Weights of a small GPT-style language model, trained from scratch on English Wikipedia: rotary positions, untied embeddings.
MLP neurons of a small language model. Each row is named by its layer, matrix (up: input weights) and neuron, and shows model dimensions 32-287. Each number is 128 + 24 x the weight over its row's rms, rounded and kept within 0 to 255. Numbers have three digits each.
After each neuron's rows, "fires after" lists the tokens most often just before its 100 highest values on Wikipedia text that the model never trained on.

L2.up1375:154098141115132160140153090081111098127160113133164104109134122112181095147089135128130123147145106150142128142156150149188129129056144173151144076175156145118089135107161152104078122154116162169118141144186071096133144116178158110135115113117113099108086159145101137136164138080125092124132107140105140135119126147159135174129121151141148159100154152114191142105066093110111088131131143157126140121151129128137119117102123135127108128114127088144105150151132102101123121138124102124154121128154129132127159099138122105139127181112084149129098160143108157165122146116109160163161105093114140088144128131122124175086145122104144119106127157133134132147133080108165163142126126177158102109141178114113143152128102106117126119115114113117128150146103118118162138150119149
fires after: " P", " I", " M", " K", " O", " G"

L7.up1404:167126126093162124124140136116127116110147119091084139157149135085110130141105130121134161103140173157140098131135139099122113092094106109159113103159104131111110125127132070057128100106104102135153178149140098137148125137139160124153161170106116134153149129116109129146154112109085149112134141154124121122134157128158153094115140145133174148122145098148104138120134177114157110116132163129117142116148149152132120115130123102127165138095126188156110101137117110102139155122101115121132145165119092150110074154120105111135144139095120147137191116134145031126086122176153141071090130128111130117158099134120149146109115138133125106116126130135150092123139134125159103092130148159161153182143090115155153150095133116130147169135151126116130117124098138102109113110095092
fires after: " |", "rick", "ian", " -", " league"

L2.up1071:116108129160129091172175139168133150102168128119093176152126075142058145148127130091150140121143123101137133102132113135137139102090157135134123102123161132142142117104135141110147125161152140112111157150128115119140116137156100150129151148120115091162099167199109118162117138154115108090141113109155086141152068145101159127137108113124120094154148111099126172093140109135098144148100137143168118116098119081114106138076088111179136164140144164131137094146152138147104137127133152102140150132140127153123115092098134157105143144087115078126113121119089126087128128132158123140167150125081144101130136171096156143128091104122125130133205116173151120139130156116154139126140074096149138118110145170151118145114171179124122106126136104132127116157143171153122115152119101
fires after: "\n", " (", "-", " acc", " "

L4.up1499:107127155117136103153114096129105147095119131102114095115109140144175142168146122142144180165128107072129082097105149087118144139102141153136133158096122135090128157145132141145151151127137124181164138097115147168138113130113165110118149117140076098089149095090122134146129112150131138086128120185124134162125137102132107131100073133103143133135112129132120127108146134097125170107129138112115157109107128102157164105120142111092114124121105132103110100108076101137123153135109146123152153110111085094133123141135137149154176133099102121117144148126153125170133100092098104102146149090138162175128113120069117147162081153142162126139123081104127127103071111118143107141164084141129164140121160121084118086160139120126117094141094150128131118128133157142123166156132115
fires after: " |", " "

L4.up32:096135123110136138120111115156130123167133140100132115123084116172139077172116163107166122142126133143140133116113158113130132122144139112142144121119119139111114130187172104158124099104120125088143164155136139151134203154151123161116111078100134113143086107119119127097090140093145105119112148183120110111102177129128138153120113122154121184127118164126144179130088131132105147145115130182105109139118159168098130145126112103160152097105117111132122123113124138127161102116130156125152084072180146155123074132122096108124139137155102168150151142114134183115136151130145117122154115103187157133109144107147144120175124140157111143071157132116062114109159127149128140138148184158153111149126088169162150151131172130141124123155109172152129104107129168128114154132127103
fires after: " |", " over", " g"

L4.up980:129126102125162166138129172126119105138101174155071119150130119177094128145094131115129086085156121106149114126096136204129144113123120145137133105156110096091121131080181135118122109119135147116173145134178109121124126108150177146184090142135096133115082141104141175142113109116150153166150122101120133080091147118105120111093107109124125122115102099143126123096126087153129156089132129119081123122132146149121180172124140123129169114119107120085176175150124155152119128145127134114100179149134123138141085162113095105133128131120118106130108145107132125168098095075118144152121126130116124146126155177105146158140117162160198123112165074141139087116124124105116143128116117163143150110130109114161166143151140108129138158113131087142123117134124158155110124108138147
fires after: "\n", "The", "|", " The"

L2.up1146:139173116144149137128143144134120096064179131154104102141097092118119145155087109103128152099103116133160131117140115117114144161185122159131166128160084138144153145161128140125148139134105128156118127151140159127215130130141131146087066108144148136147146146119115144173092135098172146131118139140129126088135064146150138091154119162118135089147100137161166164120133118097114144127132166158123111133154163138111148132158106126132114121099116150179109126087147150127121102110135146112081127131129137131127098130135109086110120136116102126156119181112148093113201122094131131155120191132156072149170123155163127116075126167110135159121111152116171140150089182096121101105135129134153127136126125138147120151152117152151123107112172087108123143147121164119115097113107119
fires after: "\n"

L2.up255:120108113154174135110094132115148139119119132104072125120098152127116122129123124148112156141146110088081126102178108134152139124168160106177133128130095114121164127161122138131118108123085147174125127116169088118107169123115090145180121130140107116156129126130083124143138158121117141138114141153097124151104146100144182106179104161164141107140142186123079096107106136127118102121169102170117118103132156142088127111157149152102173127143111134155105153149149158135121129149137149129119147133129126114121136121130122150138141115118128087146159116089109170127158132087129080162135155128111105130145148108110094115089162168136153103117127143120112116139161199128129141154135134101157152145111129098113152119161147114110089133121126121122109099117144068127112079129166126
fires after: " M", " Y", " m", " Kh", "ats"

L2.up486:115085118132133128101115114110155140117156124114122147141151117150135099163120170099096142143117122125143101145118132151132139146095124132103101127067087115140082105109116151174141139146141133145102161110103195135162116144141152159138091138106151107119095149108128121166082139149101137117100109188142147110098124118105135110130142136172115124095138108096113088145115164144151100112091166148139154097167095101114118145132160120125125126152131117204160160109142068115150144099125177120133117092099158154100121153082137107184097120125158151076105120113079118125139110092129147146162162126129110117110116133152149118144103113145121104116112178107132105136117145127099181119127145109153144114138089159101154114123120130122117162118131105120133177154137140109129161156129126
fires after: "\n"

L2.up1276:141107117116155112149150103121120133151100128086120137135144098145132140135125133102126150090139158136117078156104122129185119132121157148107141169136117103114103117108134144144168168099114127134118105107124145091190130136158134120102105102107098138121161127148160151094074123134153113178105142115117172109134127133176163103123133176089096126131144159136164099143146132117166119129073097110153153108115193142120119169136121134134149151087145092118126121121131113098144121119100105087094151109087070093149169145115166131128140106157140096138105124151095096151105140155088131173140117161126112149136110121108091149133147095138173120136128100111106136133106124149116124128139112155112142159162125105131111152111104055120160162144116094106125160140158145134136127133153138
fires after: "\n"

L2.up1157:152149139141101137108108096124120162111136106107112099144129135149070092098130129075088118128143149147115163114073089111149127125096120142098129101099135077092127137145106115153183126093140111121139169140139117134116137138144118109115117165136122093104127122193118143128135156144096109124130069170114080111135161108122115151123111141114119119150135139083158144104149164119084101103117130162154108113069139139143136141113139117062130131114161129135131141148097082153145135130133186112115179089086110126131174095124112113126186150144173145137106114147153086148118123109100130140103114161126063096135115131141131126109109132120119094116126094129136145092117131104123101164113104106123124138076118159149117119134100122093170116086129133129113118127134131124118107153136138
fires after: "\n", " Institute"

L2.up516:124114085150136084113119151174115095141126108104177142151131134144125107138086130088101122131147118068158137145148143155118125106152137137141126139155137136161133106121154107167110108097106117115204095124131097128180119121111139106085106129128137159124105137147094161127160152106176137121115166111139132141124166138162149110125125155115121133151136159117143142126146079110130107117120155137121130114083158174098145129074104097163136137126187144155139127103125148111122136107180144109100118138101132136142137121091157108076144185130108121123147102128108153093159185147124100124126135153147138065127112129135104151111130092108142131152104118067135142081138154158102124138094131137157124106137101160169147144147157136138126104139151144120101144150156170103137128106141115
fires after: "\n", " M", " f", " m"

L2.up199:121133124161181138066154120108136115137117158103112117106123119139109130118107101118168109126180147106088105121124198124115146152111099085157158129135108133141078148141118141118126120177115115132152139095142157157149100132108113145154133149178140119109109157111140143136092121195088132137102090144150097132174074128124118132128124153139136149109154157120127122132128115154118121078143088101130081126120174135189136119110125134135107093097091145122158135136120104140160137138151083125085171106154112148127130113137139161120119116120139181123130121066128127112154139099128089116168133140111147111116153095141077145151171135155105131124123116120097095124155098141125130108111186137130119067099144129120115136123140118089117139085156117110124130147146130112135153107124094
fires after: "\n", " E", " e", " B", " O"

L7.up683:097140090154094150157126097116105113126136081095121120136151141119097114148150149161117147129111140107118132135077107134156131094143114161133134119073099092082125115118143151085110141168188130087114176108091102131118119127146147148116105124160125103115154099157106082142159154140120141151106130117157147089149092082124089133116126117136067131169124130109125113154131154152177158169094135120117120122152131126115122101136110124117131137124149131155133154134127156088109148118164129136119151132133156108145135140157143113125135103126089176094131131087136119164159143145148152142153105147133137121178100109119123124119138119103101127123083122152125119167135134100113128133145086104156130154116136173156113155094115140131098147100187073127101147128132141181136120143164102
fires after: " |", "–0;", "dale"

L4.up1011:120098129102138097141119111108129122117113135129139168099121155141122149132123151039124138168190105101179127078114133133125180115148141144107134135159118105145115173090142111099117193089134114106120117123069127130121091121121140090142146155119126087137121110134126145099082154135129164118144128162116145139133117143116109146153154102134100134196097138129159079136112144144153128133119127122135123136134126120105114112141209131121127127148115146126109112162124151159123110192114136149163090127139114091111131147112112117131123112100093112155153163130113109088097093117152097165138117138133121118144105126135140105106146129168133174116119116143141089138112143162158119117118112191116124097196148122118122081110114088139104102095110132129114116146110121091128098178139136
fires after: " |", "il", "im"

L2.up1309:113120160136105125089108137148090135145120141118098146134090095133126056135091131115081142157134095120149179096112095120165135128089114139168156100142121121147114134135152118106137125115136126160130164164150151158095093097143171113172173146117110126154116159114177113132137133170117099112139088140108129146131069102152114122138110137118105119138143096136114143136129125087114113115158092171109137130117131067117164097126121129138154079138128067138122122145180105110102161100110135117141151161134118132139140146118137129115093083133148113136098120129163152121144134149120143184121150120113122112127115128143113167121148115154151075107143126152145151145134132120080176123133125116110108088113108166096152101165159116130092087129129107113122088106133122089152113122115149
fires after: " M", " K", " \"", " qu", " J"

L4.up738:121132126125174164164163118100155141134159117130132141125172086166146113110112111153127109099141140158137135144155142116137172095171150103147107141144168115112140123111124084144145137126121111128178116174123127135157184153180149117131124128156102140140133113178129126144098132132120124099133130116079146145158129148104129134158139104132138112145120089141166147122096136151137158179160147138107110146149168135124151147140145116119122094104161152136108143116147118101116114126124156141127088146130158118149128133093103124106129106088130135129106139121107123138137124111166121127187093139162127155118122132140117128180123137180107118120154146119133118118099135148114119091143147120178150156105123104133143148102148127171098107088214100125108107093119122072125107134141159
fires after: " |", " 15", " (", " (18", " (199"

L4.up832:080122116117147176128096156143091137106151170139096141157141135137133147164145165099094139179128117119138069113151157079135113132138122092126120147061120106148104154162123145128131126179145142137140084128144098103139144170150154092106134171152143113196149104129093147131170133190089119103160127129126115179118087077132127131142120102122144124121158136083149073125137117151103128126110112146157132141138133144135129140153121117144130100130113174110134120130107132097129106119153191150147130131136143124125150089150126104127119168092141139121108135119115105113122116128142123132102086105159123140118141147128102101118134149191120120097113125131136115153137119142094130127064104169082115144108091121125114119141121122099099109105099103128139133142107127117087128130088109
fires after: "″N", " s", "°N", " B", " Med", " S"

L2.up704:118134140136105120130095119164125147096116153145138146112119130103106151154131133142120126075131127166171123174101117144139159174118129138110136176151149087159121157132151126112161143135121086187147059114107137139180115142074148113127123052119122150128158066142150159131143138173136098126108099204112120149112108084112134141130096139140147117142160129137136130120133120115156090144127091130127142151144109106110154137120111149094160154164102151117128089137103103115197120092093143118135128110130120139111146135101121132143090143150109096095074122165168153111116138109125132135098116143119145115138095154157134114142143154082075159096125125137139175143125139144136121093099151146101157052167147140138102124083141160107105094129114157162115120084144139099133124159130100
fires after: "\n", "\n ", ")"

L7.up111:117133090176121121132111113106107186145114098106107089128129108132111117196134122138138129087095137095162193104114127120147170136112178108152144168157076133130088159126127136139134112115108133117096134142093148144150148104113116109160131097137141141109158168142148166115113112124127163166124124126137112143123113145128135122127149144156141082108110101117142063138164126101138092133108135186135087090116144066150138157141116146108174127111169111136158165131099135130154111169104107101107133150108123133124098129139112107123131127140143125145144103096146161129164111154131106137172119172128173105099115162123071159151107122143145112124097114113140143124152155137119184110133112173130088115142095162106076140158094143129141143127079164130146166100102108132139115123111122
fires after: "\n", "-"

L2.up700:081126180083131146125140102122101136141094101122119172137156081088131127117114131104152176131125123118163091148118124146153145131119123115139168143128129145120102137108116144144163176142104133163117133130143095094129127106127132130147162116128135128119140132138170135105099140122142126126151144086150107117115126143123114120113117147092081098138155116124114088144110172147122097090128112109141138145095076097115090140125127162138167114132135070147176141155157088152172123109135143129138109105166127176114134118150118114108103104122137128112121129114091119129101126075115130151177149139133123147127146103117126109125118104104147129136124135111096148184124125124159099142136108120167165185140159145097143141113136107117115105056132088138111147141102135102105180118146087
fires after: "\n", " was", "-", " b"

L7.up1267:123105179156145067155120155143107155124142117165127088131112147119104118125119109153128119135125107163157132147096110108143091177141103078121133106173111131142063139141105116127192128106193146146076167127098132125101172107124129120124139127141146142170111121129087076139144103122107147140090166104090129115104108090152137130106108100130125110112147101140114108133112140142149144150121139105141068159120129170118141089114164123126136071080117120132129137137126163143118101119142102154135194130122080166109128165118110058117133128106072135085136141128115128116141156152168167108112140135136137105135123147105119084170162113122089155110115114137135144104095110140120135149174118092182132171132115082126127165106111098119062129099125139157146097144115145150108110129105100
fires after: " |", "se", "–0;"

L4.up50:129149140140115119130108129096122132149127153145152156124115130147094143133111131106152133102144125107155140101099096134103161124162145166102106091189099127088087156113132114130091126137102129093139125130143111112131129105127115184103143139145122089132147112152132132097128134111096160128107071167150116122154141126131119166146131103167149110116125159118121115128131103127126161152149141115120094106076118149129096139143138116147117138112122127076098104150173094115178105119102107189169154106110130138155115153161128112130098124138109103101084115132123112093117118126130159152123129139145103102095121126163095091139112162120130093083156120113061156119177123107122081117137134120075117097156107177114182071144136095110137124150131149129121123160141140139063122100116095
fires after: " |", " one", " 4"

L2.up527:141066143127154122129142117143101185128080144090151133137173091133131143134135130142114150123117163148110158112156114126118101110098132106159096117095115106129126115136155196119139122121121113127166179159108136145143157128174159151100147098103128103154122110161095126155153142127150139154160093169168125150101138130136140124164119165148104124104099098102123099126096146117111158082128148117107160096107144135120088123129118116118127130090103123147107132140107132099143138133104129079136139149118150087131155142164109151135140141142130121124101077131153120190122155091119150085120123143132121083157120096119116091139119163139145124142175077107151150105138112157152098144135149160135117108116136176079123147136106148143132127097143105151115142104090068152144105108151102
fires after: "\n", "l", " El"

L2.up1234:122116146081152113164114128136178120098128083124124190114134075103097074141138171097122146154164131123119134163116130125123140094119110158122149149110058140149141132129118121085122153152146113118102085116122131148124127167104091133090118139144100113149133185123159126128102150126168130160146134066152115162138070154150104135143080137070139142116110100120095102159145117143142088125104099137141142151115129109091167118125096159136155169127127111128086125165129167099138123101123155145122166093096143104134120127106128145135118127106144165122105129111150122125125141119115142150162140152118161115111107128145134133114105130131151111128165109145105121095092092092125116137135114160178161118155163112087121144132071121124121175127104130138137097138115124119100152125114106
fires after: "\n", " was", " the", "anc"

L4.up643:142139136123119121104104120168154132110092086112117086127074084116137147133117147143172123154138109077159144128139132094125164143105130128183117123125133127131141125170101091137138072158155136153129147110121109161105140136134116140119125087131165140151104135088139119130122111106147168175151120085135150149148124113110114108136092133133141127086132119129126138113138108153118132122075153153156111142145137118115105126113116114123101163082162126140155129084129129113105158115149123123111178154119099127161141145141152126150106120123113156122141085112121137151103115113126121108126124103142144104113174148121147137192059134104203098166140146121083128114163118058142115187081164118117136133110126104110149155133109130154144101145104171135159131125129163164110167134114133
fires after: " |"

L2.up106:116100109131113072104123114067106119123154090139118100173119109129134137109136145129153124124090123107133134110178123162185191145130117125135161152131121129145123145157137121144128112155135139095145132165091086171102085092159097141145103128140140100101136133129111149116092133146129138113104147174102172134166127146150086160107108107126105117106129141104134112147126140126121165150130093137103117130158116121166141128154145110141143168185133132089104115133121117131136168129193170114159139135112112116108157103132136187069134145094150193112151136126162145134117094125101129157150113108088172079152134155154134166143131123138141136108140104103117132159106128138137146165156126070136128089130092108092168165163114120110080098144106094097163095123150128161123130110174102
fires after: " "

L7.up980:124151132106113177144123112128165109140125065104124165155155105113154137151167124148127197120145144086132110118110146134119138093147125085120135136179169109195138167161143101099119148112142130133110172171135145101166143110156133059138122128135168104125114140136075121144095149124098141111168091160157137149135124121167132114098176156116106134122105107109097110121124147160159106154150097163179146095133164114140158115143172136151153126155144143107101135115126115132109130061134090096120068094160111144112130132096116124122138129107130140099169139117091145143110172118133121111163137097118113136112131118137165111110114122141177117100144148161156081104121141115133130140126139118138131190139105120155117100120088118126129112141110110108107137105148132134098130154069115
fires after: " |", " −", "8", " 2"

L4.up922:127156122130110141143134102141119140092099138103159115118131088138087189159130129122151136123148162073162138112168151122122178148105179144136158134106103112138107128125126119111127146102137149129120126141136164154126154152137146080078128108089107115173117113135122119133139121144175102137146134161141127141148138113129109122115106103096106142164133097134138158105133085115144132136147101170143116184136131159106149106118172100141133143151117078144087127097105112147115128142117162113161119109169116159147100106143099122139134119103119183114116115178180144107116128134149126126107108118122137132124159137108131102176103126149123091152127134140155100103154140148161142141105142077121111123123127171147113169145131105059110074143148124150163146094106149145135127116121153
fires after: " |", " 0", " re"

L2.up699:118113140131139139120136138129139132109142124144150120151100112159182113128106161123142139166117081137153102113163078155163141097146148132159130155087148100158151119160124130149146075088142185160104137121150125102148141121129131129156120129143100113116145095131139153118114127068144101143137128120134137131121134130154114114188113098096123138171118089156116092156089089100116111097093114131134114129111165104096123110137095101102130081142122105084099103138118155103159083088091126080146132144176137134095115152096133160148135098099126153108076158097135156118118135141110104129116114143156138106157098122123151117117116131104149111089127135114082137165165098137137136147121162136155122171195136190158110138114157122127156152103132139141130121090136155164129086182134139
fires after: "\n", " G", " |", " P"

L2.up1061:151147147140116085108138085131146085101141139126111166134163131106108151146113079054155154101112091114114127103197146111118115165141141133147186104135118120137104095191128148123081138131123132091128152116135125093099075150124082112130119140154120089136115150086131157111129098152112149118120140142140151141129150134157139138135117123123138123150139167104158165149145104122124158105151092109116056115091131111144130140105132129105135128146117110143085119108145167106092148117150146148108124124146135139125156155124120127113106133115137095127165104110132096171137131110158147159102075149126147105118124180139116102127107075123106144101112116116150131132170131149148112148142144162156130165141150124071129172129166075100113172091125112131159125114111081148106082142152142
fires after: " ", " V"

L4.up279:097097098159116136158155147137151161059098172158111081097111083154154116095123106137111162140088130118179137145126117150094137140102139162169159089141147146136069123131122084094086124097192131149168122145110124155146144072125128135142120153117119114178121123109141142119123143095145171146136128137069139129112164122119160141116137087112131105122131142143173126126147114141125129072108115150094116153163143119120124128156095094134116126140111132132083110132071150081132133121145092146127129156122118151111088117119128133098120137063137135092083113143152110177127110138142143068116148118146132114117151099099099160132130147084109115070109130154120096108127117133110142107133142102099109114148105150107114117084111160167115129133175127105109110124130146158103108123134108
fires after: " |", " B", "B"

L4.up1140:115114133113156132125099108123126137115137111108101100129128122117143131187158135156148134162101099082138141140127130138130120164120156135160132114111152158104147131120168107107103103120131090151155155135077148189128156100143154113092113112146120091115083152073091141114111102114150129191138125132165130094150126134118151133137115164122149083088114090115139113095096159133128108147144183131162119101143104130151135127167129116161124139132133097118087080114123111121107151140118117159164149101145153089106201149125123158178189124105137136165144111163147112130147153096147097116129107125164179140104176134118163119158126141151146139122155132178130156135114169137121109100133145134136162141144170103135125148120139114098161114117116108116132144127121196124111119174083150
fires after: " |"

L2.up417:132157102109124151127089096103146128148131131149113123159121135077127145131106117072113158127104122139108124112115122180087162111128135161151110125129144121157081132082145159126144163099111133104131175120136160148125119139123129140158164112139116141118113118122133103154085128062105119150159134127125125136119112132117146094111145162185097125125122088077160138071127115160110168130076124104115154120091094129102138101098171113154133112127132125147054168111129133144134098109164129121126158134138111138147129122156097130134144178122124120149115095127153128126143153113116160111153161127127122137115103168112145143113129154131149138144133130136107130174134107098111102119104161144175164127077117182163090144108166148134170093129151088141083094098137079113103163119145130
fires after: "\n"

L4.up1209:137128102139138116096132143134154094122123149131116083142124117102120126104129108119128168096155132115121158168119108116107165121151150141131150122158121148106128147124118148068128121188130110122126115108162108112158101109143110111140163156085098165115153194172106148155130124105141137124109171147114118163132133089175105061136143101107111139149144110141165117130134135118144126126142111100114163106088155120155173178121158104145109129096136097130186132131163137131136118124138112138144121145112140134133126125142123131100132159118159137183103153136100095136134114110114112093105130158094128148139180181143151094107159142122155155163081103148163144155134153139136134164095112136197133125121121114172154142127131127123121118156088148119088149112141148072169118114086153
fires after: " H", "\n", " M", "S"

L2.up1154:133120120117117118124171136171112105089121107105104117133091129134127129118114102085160106127131137131136109103080139124151158069124140100178112123134113137123133089114110088143123092150130146144149171124128163113168162131157149151151143118107112132126142118105123115150088109132162136147142109124141116097131140085130086115113127123148141103132089145127117131071150105148159130183122153125169095132142127106179151104103123103142140082137131102137136140103151148098123166166089124094123108127145159141172201130131144140130117139120126109142143134129127109121118094139167169164126114136144146168111119121103154106115119091073117156134143103127090130100137116148116168157092106163107110105118117090114115102113132100140181117072143129117153189143124116133151131126122132
fires after: " P", " T", " St", " p", " Sh", " f"

L2.up412:136133097112157129112179081156106170110092152132151130178142111131127129167120093097113091140143142130164098123099123138102102132159134126125127144119147111114138137107142087118094098189111139114100132098114136120155170097107111120129175140110122117135145111105138116081129152131133106157119123102154117124149130095154162184134110162151140107149165120127159116123118144146141098122071097141133117126146127154115185132115139152132146152081139130161090097158169107111181114139109151161124125106134150123089111148149127106149107112143118107179139142077137119102141106110177153111092141157100113098146137160130107135155100158151156091156159128154138100133097122139129168133066118161073120116114109119101136131142141185146133174109078121172133146160095154113140143123130142
fires after: "\n", "-", " was"

L4.up415:112116110140144165124147104135138126125130104090159143130152153134161117099124086175125107145139097152112129146119139113105112107133086154123121111146116145132141152147139132087082124131124130145157096159107151148135132123148120105175091143151107152113116132139100100101152132134129165085165148132149152146122104140147085150107159158095095128113151101115101126143091150175147132140104087142134086140109139154115141109140118154144102144108099145181146136125133147160136118097107124113118148106147113086139107150126135112140125145124135117101174087132131120145116112099086100132092135128100077081165145142115082085122144162108112122125086136131152097151140148094114171125173121144080120125159090091128091145105166105130145136146100130142113131127162097183112127124159131
fires after: " =", "."

L8.up492:135152135102059162120126116109148129143119124087106093142138117109163136146127135155163073158098134152120125126121116127139132114151116160111127080125081105122140179129111102123147099149123168134120112145125118119124142157135104138162104105141125125127099157143196150118174130121121134124171088150119140158111121155135105133102149092145157143086150126075160087163185117109131104185130140115108100138118082145129111124153103114105109127142139161146147121145144102155130103134126183127148114142142109143145137155117115136121120089096126130117093177187100105123144142139122174114129126143129078107186133111162151154144118122106110115147143153127104141137152109095125147094138126108110139098131123077110100128112131118195165131147122099140126107093132128142124130152121111
fires after: " |", " 4", "man", " 3", " 7", " 6"

L2.up986:159122116113143137134170115105129096118115144102108149164139124127076113139115117145140076148131084144094157165137149136147143132146068132143129115120108147124117165132136097176143129167155198164158108109143097094167161154143110145133095155094123127090140119061143130143185156132137097130142155137112148129136074141168112113125107131088126133126167123095131133130139145159121110121137144116113123139124139136116162156119151152114121138117140110098169095134078113135165141050093122099172121148082116113132112143150120203157118110159127103206117097110154087132139157112091139143142159134158119070123106121164147151151137165130141149126114101133090096108150134089137123146135132088109146121146112149141124153112145133133115138121121107096147091149127125130123147137103122
fires after: "\n"

L8.up1263:141121123124151138120129112122091096084134213143136102105140147108191124132156118147148129148145116086137145093085122129155097129147129176135124114118150125100159146073118170148138127117158119161155058086126134092125101108127115152138123104095151132135107138138137133134133101121134153112118135113125075191143167130181141138155104068155134123120154086155116142112090075134116130155128190135160118108087113140135143123167125127140171124098118118144145131152132070160127125119118124158117094138084098121107162116138122134150148108147166103116141175097136160099176143138125167094088113136194084134160146122137150107127084121122131106103131123106130168157158134132163139117092119099159157138172088151168077126135120105181158135143125063112082089121176142149129088145126119
fires after: " |", "-", " USA", " and", " by"

L4.up109:078131117085128125099127104159125120151160132146104106137124148174165172164125131152112116097167090129147180102159141121167128155126131172094121129193122109148117138123065106161167110115140134155100101132108149118113156139152148096149154142168113157206160135113104138160144168148126165109141112133109109183140116113138141099147121129125139129125160130112141153146118094153128140185102090135117127101142158126127154127105157110134162116161093115165089109125109081053124107107151097111148083144155122088172158138135146129131125144101137117121168107121108124165100132118114127121127111139132114140112148141124156124161109091130093099161168128099110155160161143142133093121121131140118138116092116116102102146137136113124164135140171102100143151155150140043150161106148111
fires after: " |", " ", " Goals"

L8.up335:131100156136108178107111135165085142163113139138115159146149102137112110128109140111162139085129082136136138129147144102108114121202110190139144113145127167131100140133093117155148118129155150125114144131083141084111141138142129151123121118137144124068137102131109182107121123153153154143112128096134154105127120120162118105082138127101137125138140117124100159134111129134110126143127136120166129140144155135127147123128139140072153133093167084139153121125131100135133136146179139115155123097139165143137111076138121133129121124099148146149141170144117139097131104142136132114150127138143189165137097158121166111141134120112148144078112134123102113138131147146092149129167125114139163108149138148155147121133121116089115149135137159113118125103138159128106183109142099
fires after: " |", " 3", " 4", " the"

L2.up79:106118205142131123123118150102095163110169127096150116143113096139136149131137150106138121112186109105130143113096100115092124122113140110140109173137118163124157118132142086123126089145170127172084153153147127135137124137141122106096156159134077134161113105123145155119148128152105137129162149167132128123097093108171124163134121077101098124163108119122109146145082127112153096145108118132093137133104109123153177101132149156124152155138117108176103153134099100142135155093081156123157104115140129099140088126133155177122169130130106073096121085135165107157132078138106153136129149113147151105119195134111111161095132108113133144103125087143089137126160138130142141106147138182119115157119137165127126108086114107092129102138191096148188127170131151122095171132103111
fires after: " =", " N", " f", " F"

L4.up1050:137082146137113144135098122147118150103110110143141112118108115111140086098154139119165142120081147099121109104160140137121081145100142135180171116107122099111154151142141143119139110151110151138122106115138145145142102109088109149153175095104106147142183099131109160140102115139149171145146112119151164113107130142135154093141130125155123121149099147165112111097107118147123141115142133123142145166091125108138120114101117184067144134118126107118080119129120150130115095111125142125151138140126107117150109134146114128087084145129144139123114127143103114179156160095101061076188108099161093090130133110101112125122105158104109141115095130088149160162130100133156131110105135104137136148102148154111107128133085140135098097129145101113167139096123129138108138104137136
fires after: "-", " and", " the", " Ministry", "|"

L2.up72:164124145168139138097108137095141075107150111151086137129099134133115138127133097130163159123134115120146130120123171146083109119134161150141085154153175100114101145146136115159137150134160162138110131126141094120127167117131114121110110124159085180144181069086117143095091120125167100121123113106164092136114117096120136140166139169131101123144135166124122107140158148135128110159114104079098126093125116158123122114097087154175148117120144138138105139129098130075131134112143120139163126102126125150141137213112127111139134159148165139144122131094114137117160137171132111137135131117117080142099119117152151196132123123107135134150079128131066100126111140170116160108139138128112153119134140136126150162122125146157160165096127130142105154091138149122135110111147165
fires after: " T", " K", "T", " M", " St", " sp"

L2.up266:172130127105201163099121116112105141120156107111119114131157112122120130110135101125105181125131106131162099110149123148122152163095155075097084123147123086122122125133161120150150111110100181153123135119149120093178108103169114157114155117120115109138126120156129114123127135154103114110110111110146104148078148138119108118140098090115158157132090115121154118151159155114147118143143113091131131092118158122144147072116130115156136100108120096144110130113158122117115125119115125123149151128131123142114126141154118152163122127098050118113128139139133152126102147083122146117138138122149143110138132096137074144118137085132126123148170152094103149090135115161115104057168127143114191107124181129139145105069093149107106124043136113146131132106131134114104152142124150
fires after: " was", " were"